python train.py --num_key_value_heads=3 --intermediate_size=2304 --attn_scale=0.102 --bias="qkv" --parallel_block=false --init_std_o=0.00617 --init_std_up=0.032 --init_std_down=0.00378 --learning_rate=0.000531 --lr_head=0.00436 --doc_mask=true --z_loss=0.0001 --dataset="wikipedia_en"
MLP neurons of a small language model. Each row is named by its layer, matrix (gate and up: input weights; down: output weights) and neuron, and shows model dimensions 224-319. Each number is 128 + 24 x the weight over its row's rms, rounded and kept within 0 to 255. Numbers have three digits each. A neuron's up and down rows have the sign that makes its largest values positive.
After each neuron's rows, "raises" lists the tokens whose logits its output raises most directly, leaving later layers aside.

L2.gate397:143116129098103102134075138117114125174127154109137130102124098120098079109130119099090104147081094159116139179105141136140126109127138139147113116145093139133143110143121125160112131124149111130125126162131141160152159135142135140122171161158134164080123084102116155114089144111121152124
L2.up397:100110134094115136135115114106102135134106131124152127141087142103119100176146166134165115138163091117094127173132128125155106110117152146079155115142163147137102129135122158150121101157183076160171138134112139143131141143162107101122150123162120098134100123124102135101115137119098139153
L2.down397:125107115127131125150098126126123100129100119148159107086117143148108124180170153126126137138139139103104108176119130000141137100122116144136096116132110119093122126125129124131108145124149117138143110137153161121133107147135096153174133147116121125084112123126152166146119147110146123096
raises: " a", " her", " over", " in", " the"

L2.gate1235:132137149124106141153122096094158108122142145140128105146106152110119152150105159136142129162115128136109142136105092095104133143133156158120132145092119118126136109110143124133127098099117092121125166134095132141131101142105151137123124129095172135141153106136145087130075133087082100113
L2.up1235:090153170131058127131122159131134124181148187121181107158139119074108154126114119116122103128130138153099151153153112103150153152138135116101132124074133129111133115114157145114146124135131131138137121176146150142138144134111123152086130141106127144163117118125144148158120123108133145090
L2.down1235:162129118122183118109116117134112144098124104147089147134131121127145108131131144138126141140134116115134123114127146195127122115110156127128130127156131137120096128126118097124119151140124097153135127105114122146130132144129120093204112133133134112125131146151116112131143141157126112153
raises: "|", "-", "A", "In", "The"

L2.gate1957:180075141151183102075095136138143134138075141098122124133094167107136129095120106161146113168132152108140138194132124122153128091074101087140133105131120080136149150151136083150151094183124137157105124127120107167150128128110138108169087130119126150114138157138139146088157127076117115105
L2.up1957:159129150128147127186114134083097134149142134157138157168122135141108152099151151081115166089096104158117117123126113142105179071093076110089140119127180142079144121149115108129108127124157132086084211138166133149125139124126132101123107160117111109094111125131126145137147137147083130149
L2.down1957:131100118117120096108063145129152108119115100116130106108113119151137113135167127124135127133097128128162140151111163250113153126100103122142136103128143121121104115095152064169157130122149087116101134137142114147125127122098134139178080150137135094140162122115114117090155100111089140086
raises: "ally", "aries", "ary", "van", "án"

L2.gate839:108140140156105134133142094140160148138112109152143132165143094111101125096138134114107114114143142116146139106137121136154132123134111126121158134120167193112115104156157102113132136144134147116092106127127146131159133110138180101126110147136141094157146163140117159140136110114118117129
L2.up839:153108108072099134091133145112126115091126128133121170113121122162147081150111145122148136165110146123140100136124134131156100129083124097089111109130123153094095130127055152205138163119122104142126118119087128133159156114156147088126090122135135107157141151132084152167136096107108129134
L2.down839:099132108135128134119136136125117123120117083148185113147132125116097127083145140118113110143149128083129151142122138000149150197102121162124102108082118113137086129101138115152082152135092129094114115143101133128129116071112119116127108126101167097110108142111140171131174139114111129107
raises: ":", " the", " a", " those", " both"

L2.gate2266:120102122127154172110128117099092128128125133084134144075111112106111146141118142126093126111125117110134090139149135122145129166128140117142110091177107171151139113151118145133166124143192126105111069109144088172132112153105136145130133115147057122098096138110110156121113106132101123163
L2.up2266:095100106170130116120121117135122105161144137127129114096097125115164119123058138081101138145128124124130119083125118118141099120120112112096116117114158165141125146109146095172140136144135134138126115105127100062112159105095121118127139116177107123091151153095112115127121117149121146115
L2.down2266:105106169126142055104131108112114130140162132133121151105110099137150151149103114127111129151113096137105161105099106076118127105145147144171134137123082162129126134180151148131100106117166121146120102138147123102109147148133114156100141114144103167103151148137104143115107120133160138125
raises: "is", "ize", "ized", "izing", "ised"

L3.gate1402:127128116109151166133133109104177111158126131136123148171129129126104104143099129136124125145116108130110128117138162159081150135129146088111136138103114149103128142154161125110126081131142148132136105143109081132123121135132119156110125109097119126147138178116126148105121135140189128098
L3.up1402:141114142130114147161133127100100138114156146134140168131139112143171117112121099132122134132152163125173177120160165140119122181128122129151121147112120102149170146098114157112137098150155109105138157099121110144108124103137102135174152121151135089139170124129114174118173118108127125132
L3.down1402:118134145140081174140079122099098111073127118153099150148136138140140139127143120128160170123115168115119133130087198076152164155153124158125144109100127127120153119111148125128133066140151132074150160124137090098107134112113119101175133145097148124152110131133147150113170073097104105159
raises: " by", " through", " from", " into", " between"

L2.gate2127:088102073108124152112147166188139146109126107141086118162159108139109119127131130091127132138129139131108140100149115155095109117101135154142131123135142138146152127119154117118104103150152062156125098107150136106109132188135165115158099111143139129101159113133158187139138145135155135120
L2.up2127:130093134090084146112146145176125154160104162165125113180121109150124123132127139124097164140113103131102184148164128099105124122095117144122107133108148133108154146095103133107115131099119117103133077157115148181168124140148153127153106151120157187120130113107121150112125149132148131108
L2.down2127:143122178124122182169117134143135148106168107122153106142165126107109143137109129144110164131122136135127143143141102018120110140112122105130115104119123137136135134102138120128154154146108132148123126154110098125132128110119144152119119160116128128124101136137133131158111114117172127134
raises: "\n", " It", " The", " There", " This"

L2.gate1435:133081127109153097146145138114101138114145142138104130129144141119173113101158130111134151153139125121093151127156137127098146115157137122105115124166119139128075131144099147151171176075089135129152130172160089128141149127131118122115133114127085153113137076104118124124150116111112151142
L2.up1435:125108138169141124090118102122139120137164087130151166118128174145177128146173142154116114145170082132082111108118134150115134140109156099144140152126120094152124113152117127136101132125131123139088118105159120122153119105093122117116167093151112111115155149146133126094150101064119079127
L2.down1435:126135137118152127105124138150086140135170122157118136129132142108142118130116133147154140135102126095102122136142146061128148117137155149124107112145120122117119122117093116145151126121155108097147121142120114134105121145128138122149120130124125116088125115129116119126120125100126107139
raises: "|", "A", "Source", "R", "S"

L3.gate75:134127129125097108168156101147106109126136139128127120146138130104122183136178130138110136135103105095124127145102124089076104133101138106137149137106118100153132117165135123151122120116178114169151135169120100116150099124135131136126132143059133132134172089146090139093133129106099120097
L3.up75:119153133122094148158094123134105123157136124129155099162146129126108183100180126113084113163148144111129167134129111088101156129098146096135136114102137091148123113137145114114136132127128097137124116165141132127106120130086099156114156178063138141147131079168103118135146122140093133139
L3.down75:144094131136164113099135135136129139123100114140094152123122110155132093127105148142136130111114094126144084124165129127131113118164124144118113110120121147081131108112072118126114158138143134106126106089103128160151151123117136128155147121166109107113113183106137136132139151130139123151
raises: "|", "Note", "C", "-", "T"

L2.gate1062:126101125132105160104158188147109169125062111155162154137115101143129123137120128137151113132160109149114111132111155135144159170075119143128125153080137097075099097128128114115124130102132113107136131184133117100126129113129127141131154143127113113124141149141119116120165135105130117067
L2.up1062:110103128132104128111150152153142137133111100161146150126126068152144099139135108120112125114197102149125121162125142138167122150128088142116125158114148092141135137138118110115153118118112126113142156150141148095184147122102131112098163105143098109134143144128102150141121084127125139121
L2.down1062:134153138130168119123121113109141104122137143117098101140158145109108127110120121124108135126114165124121151120154114026091112099172113121144142118156117165156150127118144133149113134160164097151119128089108110136101125134159146111132116131130134130132123124145164124126121145129122121168
raises: "'", "e", " de", "-", "es"

L2.gate1863:153103104103143166131110120120120125115167165131108143126090161138114141109131133119110128145122126162085131100125186147083140102085155103103180121104136138114113127143122127119157091144121112140117143114147104126118102172150149118149116107185180074139134138145123157097123137155118121161
L2.up1863:159149104140091130111103166135102126108177162090139128140080148162133132175100099106125156152079136135146164135112127146122140174099122130131175101093087117112125168106154111110124132100112112098141136142149114165131094118121134110159086148175187122152152156152083141121162147141164089109
L2.down1863:120163143132097162142134125118104130054144133127144144166125122152135146159102151134114146136125118113140118120088082013113140143125129115144121121094120142116082139113152124168105123107129148144107167158132136162135141090107113102106105157148171129159100120166130115123172146074122100126
raises: " by", " after", " under", " into", " when"

L2.gate1838:162127148140094138131093123163170119138146146151140142118132167096134143128110115120083121134106155146064145130118164162131151125123113149149167174112138153103137146164137113150125125141101152154147110116189108143145156150120176087127105142164172123139186123172118136111103146122121133128
L2.up1838:125096130153127135105141129079169143158147093147110104139129149126163195095134132158125121144137172097102164134141133145089095138129163136130148115107165167125133157090116151119176153145133167116138143094126143122176102136098109089145139131145102122100128128109153160129129125201128128148
L2.down1838:124101105113143163112154095137139148168109092124140175144154137109175117125133142141140155082126151133112140124127154127103100144140102146159156164159121127112112161160084145154185120124120127075133150080083106102159121108119162117126074143178130125137143135123165154105133094153149142129
raises: "ship", "-", "ed", "s", "ly"

L2.gate1058:139085101104163108093167152114137137135096137120115143114156110098091138143134146111151139114160132176131127106119155130093126134156080171113120080150159124129125115134117127160153127112172108115131135109131110110147155152149144128143113120100116154123105118136089143173124086154115175148
L2.up1058:069112073134108098105135169118128164119134140052104134121125124096147134155088122135120107128149173135119147130136112118134129151127092130126116173146125123158110168098136119161155146116109103103117150131111102128129055154131137136130108146140136148133127140136116118104123097190111114107
L2.down1058:082086100138138108093135134125140081119143126086108179107096137132154137139131141180119139168155125127106127119113088141119108166094098101144125141141142159143114154101139117130118148135083126117118092103145115156143080109151148117136108137120121124097118150152130137101134116127139124115
raises: "izing", "ized", "isation", "ization", "ities"

L2.gate1239:174128136182116155101070116105172112149068134123124121113150126168097098105107096169139132147132122083119099138174131147145166142099117121130168114128099143080168157136181146119197097134111169089149138146148112148134184160158126142132117160126111111117154139146180116133112129100105153117
L2.up1239:101135141138125145168134118133155110140114121133106147159115115140174141138112110129109104121129137125122071144119136118128136146167143119156139129161111161099098099151135140133099160140147106149114135153131127138147139175092119191088120208137110113083165131123130167118138182136104101099
L2.down1239:118117114111118147112084117110141125089104149086098092113068166165170094132120112156168100174147138103087141130151139131133154128104155134128116113150133105091124108168129108130102125155128161123115130123153112148116184155128160136152109141134151128085103140110112165115116118169119147119
raises: "el", "ian", "els", "an", "elle"

L3.gate885:105090150119176120105115133152139112142132151142107099136160145116164116098121123128121120101134143113135120146110109130112127123086128101158152162094106090114164115169137110110107153105137169173123126096148144101138126137126105199136166103084126128150168118119188156147177133177118135106
L3.up885:148109126121113141109106163137182104101105135128062141159121121093084104154123116123140132132108128130139117084121157140170105113128111153108158127153145166093072151186087126132135157141165147134098104135127184107124103141109155183119152110108124181097169111093129150191139154163144126130
L3.down885:126087141106118133131147141137118108130154154119124107150141126130164095109073127184173172148115141095121140093121119145116119130138125147145144162105124159151157140126159124101121138121131152160122121127108118137128130151132155125130145124166098163128116086132134100158114144166097087127
raises: "pe", "can", "ign", "ight", "ig"

L2.gate1082:148088111161152150125123123139178139133127168129169138121126161094100113126112144135109142105111145105118114123145133108168170130136141137156162161133121093120167147102164159124151142118099086116149147151148114140116141128137107156107104074165120137134128143154132130099130097136150157129
L2.up1082:116166133138114101097094105100133119127122154105157115086140154129110132073142165156134144124130129135135123132124123110117125147121149104113141141119109126126101132139107107132167084079125124157116140122144089110115140087150091100148101125190160129160117129095110139114110088099122176137
L2.down1082:082146105148135125107109121122123114123151143151120125143186101126120114144151121118126123152130127153137158161117101097128127134141135080135149123116101127103101170128142117154141170121138138159142131126142106097115149089103105128112137143146114145148115132121119125169104128113122137117
raises: "====", "==", "On", "After", "In"

L2.gate700:150128125132162144167057116091110109136131109107119175116106099127115117137109101063131161115121062143103121124130181151127133089106110110110144129150097144126159088154145153141164136149123118126127111124150109123123134159135107110149113143171128135143147118186150179120136108124134165154
L2.up700:134140138118152123168097133082122113090171104084133122125120136149168121143110136122116175142101118157158138109142135144119152106081140126150128115123119127146117137126151197148130134134159123124128132125139132123098146094139082097141093156167126158137097137122117152118144132132127106130
L2.down700:122155119113132103118137135100088092116160095100106114097147115118169121164107128149108146166096115106163105136084073026103101133143098138165113115136109140162105166169155188142106115133138129138149127131099134130140132100125108163144124147129144136132114165131099107146114144118152134129
raises: "ized", "ity", "ised", "ization", " times"

L2.gate833:143136127091094103090138124127118125094106129114155132099133087144118105121144153105114160119107102127083104099141150134101123111131149125152166117199107154116151086124192109156140076080144138130129132127166141108147142156125094125116105077108094151101170129121112164139142080121145150097
L2.up833:127139102122069109121127102180117124139155147123127129131116091138133117140066085086136123135128149157103129150113115116137145112126112139170129132128134141096082118150151162151170116149117135143120121143142132117085152142117159081148109193156171161086125139116118122128098131111137153102
L2.down833:123127122112126078095160148139156129137132124117122116164169115129111123116097137140150088084091148103111140102150139113156151159133143153082158111139111137110092112081131116125124150110139133149120118101072116151079126116120160114124135126198145137166098095182113134141093116205106112151
raises: "led", "list", "dal", "ed", "d"

L2.gate1049:125108132127116138156143121142123152151135112142147109113112146114098143113161165117131148120151109132152113134157091138158125140110143149120125166121119088150057149175114123114133079169100154113139131149165134072131114179116125143108116111114134086163105137129131161092119133119104132101
L2.up1049:137145158164128171122096156141080186117159147147117149134154123116119162155114106160138117080141132146155155128133123127142117148104100157091073134161074109127124160193105151133161126147109138108135123099131145105112103144053094135161121123140143102092156165145156089094120164106137164138
L2.down1049:107141142166101134111111125148114118165123109117149126129139125147084172109132090165109126113128134149163128133166117085150152124107106144092147131174124131126089147182131130101135103168124156125113150114099153121149120139139158117121147152141125083127120109106120140169099156162147119100
raises: "ble", "bro", "mini", "ity", "ple"

L2.gate1080:103107113123143130101115182122167089150150130145136111149075161133165075120096121104104172135124143122110090143145152123135147123097134163130120138153087094109157137139112066123179086168151159119115164127084112095104133148128125110130117087129180124131094150130149170089125112116146147111
L2.up1080:118107105135177149117072119108153123119137140122130125103117127124138154129105147159114123137120165125130120050092114141134167090086173127126132114177131129139152135147123123133123117138121142096145122095120125182124137171106118130119108125169148147132126165158078151137146105119125153154
L2.down1080:146095093115124148096142116127117113105113111084126092122143098141141127136154090160099110166146144107136153100111127144127135090114102112082101164159129103125152136181104152130127132134105138141113107031129166139119106124112124147106101138125139106104083162132137175134123155145133135082
raises: "izing", "ized", "ization", "ize", "ised"

L2.gate2296:132155128106107091092122130122152156113116065159133129153117099196150090151116156100146121151150124118164121128104160140128133107086101131096116133144159081144117117121142112166106155171155127135101188145169114165124153135128102110108147128138107130123163152106140143116168090162161150142
L2.up2296:138117157161114096113143106102148147172112122146148140140098147155120097138150193115151129170122113121175132132133145143079128066111103104111162113169177093141123116107122127166110090107173122121084131117144099155120154128136091119120157099132140107123137147101161115086160104193127150179
L2.down2296:118160101140111084119107106148091113108106123170122145113124118145155099143140149140153111161182136123149122173104107000140128132134125117114125102100129115152124129141146145134106152134143119168124146125154107150085152116121112168159136122141084134128095141145127081135134092124158143111
raises: " they", " leaving", " meeting", " being", " several"

L3.gate1876:108112149099075157129108115181121112131095143122188127128135110157116104131116120127118086152130147165131108134101122126141129131106082155144087131103116108138116115123125131157093112146122123115161125166139159133120155113099137122119128126187123136143125149152113116136143125115121113109
L3.up1876:082118184137085117130116124157149135108125130137179110119164102167125136146093158137132096172094146157130103126096092122178114115115076137124091140096148108133116148145129148134121140111133127142139132153144145125138108129111108142120118126155130119101106199157098108133110130142111140129
L3.down1876:139145092111170121090139135087155124148121124153078140143114157117151134106132151118111162108143122107133143161152163031127138136149116114088162099140111145132170131120094125093161095125134111132113177116139125115140103139141142130161138122093129137145136113112151127116110144155129138119
raises: " of", "al", "s", "house", " and"

L2.gate767:125138113127143136172141133140117124157142112154136115151110098131115144077134153125137083131126128139124108110138158109130144135133140130148140094069137163124138118105135101118088120093187129130171147161135157112109092093158136134124108147081148128111106095162162068053108173141144159129
L2.up767:165096141138167105156098139124119134145141104162102141153120153172149123113144120160122122151119128138142109116103166193146139071139120156122118106111098124153102130108112126159148121152137106120131100134137149144118122106141125117113175133124142136102116151121167155084154150151143158161
L2.down767:143155131136169127185111121142098115139108080129135135153155132156116139120112115128123127126123118098142125142154098089134118137141160141170155136131104158126157149109136141130096117102147105099143174141109132103125075118133105107120105137101137153136117112135146064136115134120171151118
raises: "'", " &", ",", "-", " ("

L2.gate693:087097139129186137116115135080093164095123082141095127102099106143136118108099149133169102139105088118074110144156146126107098105117133153123149088157123127115122121150113121103092168140136136123099134083126126112128147114134128131138098094121147065114138123093154110108160110133127107126
L2.up693:103089142099098085135136110129075128129120145126083151124081136122124107149120113099117107138142157148101169145124153142144130097126093133098141143169113100125099113104123130107106139145099145137105121120123141166151103151138109125126141092118112117133148106096139158166115130109166117142
L2.down693:131156128111152136126138123133096162122085108154128096126126100136121122105104140160127139157140137127128122135155101149127088112147137149125137127138163146100127127140116121113124112142117119100136127118112132116093158151160143129150100135112126120106142141117119112115139114101155129105
raises: "|", " ", "A", "-", "D"

L2.gate43:105095102115156164163113111134165132102133151122087152119135111100136152077124142106110167133136116114147104151153183121117102123132093096142107096133141148121108140131116124107084113120124151084110103164148124151131141170111119111113087145151132091098106146172157150082107090120153159111
L2.up43:111127132140156104171101148129147163123142154097127107146087149115099159140120156111138161093101129131165106181132098132121088147089075122129117133143097127115134118140111133145103127103174138098085142097103130132161100151116116108098119138145136097104106128190117120091106154130141086148
L2.down43:102125128092135119147100135098131156097170154147139152140118130121112116147143141134119136120103132111150170132133113117122117148120136134126110125096123146122161131095113123127086130112122126144137147116149106104123145130127142148142121140165153130103113137147140125096065124135134063127
raises: " than", " Seats", " Batting", "over", "lia"

L2.gate566:111085135144119121095143132157135163134120154182137134132151121147137087093112129128120109115160130168126126152145132140162097102108073135126103112091125115113123128142128114120113154149120144151116104115172164133146137160122140126124120072176091126135129147116124139121121116132129146137
L2.up566:124121159133092117136162137173123177129111119171148095124153109135159098139091126160120116136140141136157133153137122089153121132119062158165106089113146139123128161119129087129120152108101144129137116123134174142180086103160129172110117100161128136131107156117093133130131140131132123131
L2.down566:152160088120154113157157119121134108117115106080135130127111125113149146171130136128117129130113152102129131110090095120098123161115160112118156139142116131127111112121121131158140117109115089107128140163076102121108109151087118123156114143084136144117155104124152106142127145120127160135
raises: " of", " and", ",", " in", " &"

L2.gate2013:123081121134132130138113145102129167131119106173094171113148105146138137120107110165161110147138082127131093147163162130118124119153147181122107112156119118117141134168109112110119112114140117101139110103152153107128136119099097125129139106157115079090144093100115105118141124117147128142
L2.up2013:118114121106151089115155079117117120113099100105110122157127147135135088132169155101140164137133097129107120099138131148114113116096134103135100126157109117145109163126140155124142133130127144125139131129147096123112155097188133136136140101122107130109102131101142149104105105105167141129
L2.down2013:098122144130142126133122118139110125136129128179106153137144125127132128120103137152140117143107114127118137137143142137132119130129142165123109106136137143131148137136128135122112138140130127121142140104123133117112136153133124130162106127136101116104124116136090112149121145122138123119
raises: "|", "A", "S", "G", "-"

L2.gate1465:113117111098067119159121143105074117163132147146172143108117146105102124131105156100115113080121117125129142149150147120153169103132115119123167163092127147087140097131112136164113148130098143127169106131133130124166111126113141162115127085146122137169167127162117124108124135155100145128
L2.up1465:099139136119093126152087105087156120128125175105148112143142126106116178133152153132137130118101096152087136115132130101128143131156128121160138134109112110145141081126174150115129105112128108115095146111127140178118087162110111147154129090090175138138117090112120125093149161189101151103
L2.down1465:160072139171119130128132129110112150100108132112118115106153093132175153142158135189115133101106129135136094129111132185163125111146145170161112111135146095154120132112142122103099122131149126153110150131103129146107162112167104120148103149139154123136102118120130128148123136106135175139
raises: "-", "|", "==", "S", "In"

L2.gate1207:104132153097131098146174134109136126176086102137153100120101125132129130147121144128103106143132112139147117090132161131112094140140123126136139136140148158095177131129162076146121152104132122155126124090155141117134148134130142124132143125121158132118112118160154146128168119131138126103
L2.up1207:103168152112151168064080145118097148098117141113109120144133146123112091109133161107140083121139153084142114100145117112172156073120155117118136106153108189143151143138102144168134112130156104135159107136128120166108103101140106110159129123110116100120060137111132123120122158078130143122
L2.down1207:123123125102156120116131140134147158138162109118129105135121120131167120119161137151046098131182147100127095115137155250102096086138137105149130106129104145098087137142127134126119142128118124111140108131154121126119145098099142182139165112120117147075102154146130159111140149144113132111
raises: "led", "ized", "ted", "ical", "izing"

L2.gate46:130144145117129111130153147105109127121134132119165103142092142093106109086172114108140145117126129119117126065137102152132140110133125139113155126130111144107170124114102137145118085176140114123146112151125131096141164115134143131110098172132121176135132144114112122133141121131120116125
L2.up46:143132085112150124128132102157152160121155097120123123164132142117117100158156133131099169137121148146135136093082135106135100092158103173058119121151177117098115134095158153139148101133133150154157144161138085127102146162114127137147102125133138124086110126130088110117173141147140142122
L2.down46:151117142112116139133127113145143118179100107155156094141124136128133079133121123144143110113137147105091113159117127079109099117124158136113123096144093143130135141151136132159134095140137143128134169089151138161162129120117137145088139157138076149090101102107141124165122127126126117132
raises: "ser", "tri", "t", " another", "se"

L2.gate323:123084137120165144101115116193122129132135161116098163131129164121138122135141140145107147135115151172147087122131100167096144123142149163125147157122087143170110136094148142128134168141149144106131084134120140180108098155047121115150149085158111119127125144137144107142169119094124132115
L2.up323:055126080113148112113104135134114091118116143127155161132166126092162068116136128147113128084135133098108132079094117141113092083125162096141151125121131160072156149154123100108159118144167092111125084079110105085127075117159140125156132085153113126171162118107160135155157164127138137167
L2.down323:066098131101144143133126109142153105124138170143138133173095162091177092118164146081165125161132143115134119139157141203134100115136155117138209193124098187101132115154152174107133139147123130158129107124152111091148088132144146147145117086152122159133123128104138115147134165160126128115
raises: "ger", "top", "lu", "lies", "line"

L2.gate2148:109100179099122156143095188156097114131127151136117148128106125099128083149108144116117151145113161128157098145123101115152120134145140130103168071113119103114151142108116118133110135144175132124143169140134112128126162121112115130105116143141183086145130116181153157162183076101096130101
L2.up2148:078088127118100137176134101118127128099141101133125106138129091127086132137120154154088121173129106145123093108110117106126121106110132102118109116111131130056155082110114155136125128160124158129112132162106124100140164144155145084111126111159146147170173111115096147173129132123134092117
L2.down2148:092120144148105143156105142125130139114124102139132127128136114095108127131133147129097132138138123147128139123101112000108134108116114132110104107115119134153102147154113127130157127115149109132097150142120090155083165144106157136128114120120155109139103115106152115167131147148145177101
raises: " he", " ", " The", " He", " This"

L2.gate1494:113096137110139154144079125127160138137172159162137156163131150128148092129147144093129139117131156117110133099144160147144157086119161114157127145160143116116147142121133104150102104127144109138098144118117126129140158168137136132131134091165121126146119121141092140117126158130146130170
L2.up1494:092143169116122118133123116181116130102156114138161109135111175113140105130146166139114194135123173148100124119147082128125152106126137122152184101118136110108111140111144114160139141115129091142092157150108128135166119104109118107137095125108162137136118122146080144171175124067174116103
L2.down1494:110143145139076119127095109158121101139147125150123143157112142146130075178153111131094145140145142134116143130109123052160135109153143147124121053125135115104121116130125125159129155089109090127115127125146134151153188114113126115140116145147124126132126122155097108155144105087123118114
raises: " by", " out", " off", " into", " between"

L2.gate809:098164091180117125116119078141139145120154141108128114119136101154127124133129119121151137124089109122137155100060117139143136107104136087102169152130142108121113121139145121130081192100061153135137088128150131128138184154102155159121127077132124083088114143134132116124154141162168168102
L2.up809:082122137139133116106125114135152149139139120098125090133107121100167127137116109152098158109096134135101123142129119127117103106142124113137152097078118130119120158157075122164151122068126162132094164110133180165165133139119130114127147130119078112101146084135140147101133165133130099123
L2.down809:121085114100137116114137100089132086116160164113081118118111119111126074134156155142147146146136130140122103160168123128139170115127132141148146101095117132109150139116133145156124118142103129137119112119168129143174139154139098139148111089121112125126153113142134187145121119157144135153
raises: "h", "en", "le", "k", "to"

L3.gate2235:136091114088122178144129134116136100179119127108124177134110149135120110072136156097113090148092112135106107102141146136122118162087130122116125071103133124087117163118116143112111106134103147106151134143115146123175133133134101120136162117128142138149110090128127132082140133144130156141
L3.up2235:129104142111135144132135130108143115148143145119114133132063148148138095151089130111135108145078117107116102090158105134116109126163179136131103140145142141120140126127111116112117106126107099149144094147124098146128077173083114152122116126120141125168142120118156126128123119173103096127
L3.down2235:099133157106124116134138107102138087165098181071105106109126158128126163124130116125116073126124079093119113082145100103133123167146149095147127144163139150136115169135117140149097130135101140153148142130106095142149117146122160116134107167140133104132121174141128142106091110156111098154
raises: "ities", "istic", "side", "ly", "ism"

L3.gate1985:103088121130075133129145098152136130136130120142143112092123114095126138135135108107099096127166114129122090113123157105170121154098091152148104096107135133100137093103140136120133142118086107109080144141160123157135130157120163083114117117127079076158152158113120157129137118080112097144
L3.up1985:102130143134077106151157114103118102103134159125160167093102119152156169146162122135128143134160154177147084172111114102149118167159097163115130116137090114094149147092094105117110127121100132102098152146143125170151109105110147098121177115142102097148144122145119160147152113097107135097
L3.down1985:125099099127148122137131134111119112125160118124102110133125168138121086125107170148150112146132116114138121127118129191129146108172111093103155147154117123131102163141116087140142109125120086149125127159134095119107120118122129129126142112100151135102141117164165101136131141127116168089
raises: " and", " from", "-", " with", " &"

L2.gate1790:138060156153111146137132080107114130123125124104114115119077110193149138127109127129149119120156133174127125161151120151111131114125125159143113154121111150126118097153128133162133097108126107136116080128144156155139106162114126131170094131098135134149138148131101136079142140135043115134
L2.up1790:164115154139151132132121107124160079074162117164098087113113107121074107103185129141143141162142100086159129113129108095153139091159164137142107120158135143137147161100093165145115154173158099086149157118099086163143156136150171090135079136106159129101118096123133107115093107101101146093
L2.down1790:159134114104141129104131113107110118160162119108139113133094113089103130120135151162107119179151156105170164128133113100175113119126138155143107099141137157145123142102080169107094148158138108143141132114129098156130111135133123097132135089111142121097097111121135093119156120126139114102
raises: "body", "etter", "board", "day", "more"

L2.gate1227:123119053140099132068135151144103127106182130141134164168121088119114130157108101143115102122106102132119104112125116147110147101098122151120133127107145144139096128155112106127148107160133136138130128099153115111152154175139107160086130068157153084157132158121096138118135132088157136133
L2.up1227:129146126155079139126156141170111146149116144096157105140107096162145133136097082138131091145104123103083149127104101093135173099094110160095139119119160110157122124146092140157118135164117158084095146115099102139168144148108114118131095092129155108133120185169079148120119136121119155153
L2.down1227:077100164106132103121137163130126118122125078135124114120128148086139082110148091135150143135139138140137156169096140000113177124087133119114132106116123110191077145126098105140116130116118113084127119127130101113135147109131132104106161115132132130161160133142116109110164120155133155110
raises: " ", " 9", " 8", " 2", " 1"

L2.gate45:099058080138129170112166142147144178131098137183123196132118108190107137094103140047117134157104087121104145092120126156102126144114120170130151150137106155132108130121132075097070117151117128105130112137136142141125136190089102112119105143159124113144151122114129146115112110124158165077
L2.up45:129138099116137149117142074131146163110138125143149132191135105142153140121091118145110183166133062129125091142131129120123097157113083182125101091090125151142124162119148123133132161092118172110121103152101124142112172157120140090125083163125162146090147110098124102176113100148158153068
L2.down45:136129165151121157152105119147117138123169108135154106130151149109104134126126127138115164118134106113144105161144122000104114130110127108122089089126117111130132128110135121126143129137099163156108118162093101130141110105142136159113119132139127098110127151141155117142130111118182120128
raises: " ", "\n", " The", " It", " This"

L2.gate1371:140113162127150132124134101125114124114104140146125107126137149144100139083107155108094156142153093137112061127144154143134109134106110133093122120140111136115129110174126152141111102171107146109137115171154131115091100124147076130119145104131134115099110129114145139123138145099112204157
L2.up1371:129106116143164156104120129132157137131137147134126135156123158136124143142100145130118179138143139177137142068134123127128135117165119150148173062149115091106114133132101066155115116103138145152144117148125091176110137130170157134112147103167126152126104108167148132184142120106146139083
L2.down1371:163124133117156136108120122119134125127133164135126131118118181108114110086136121131112158170106115092125155119151105105105146122101138155138170104144153109125109107087109154103116119143124148096174123108079120138106105128121151115119119106127130161136074121152119160149142167139147169119
raises: "istic", "ization", "ism", "ized", "ize"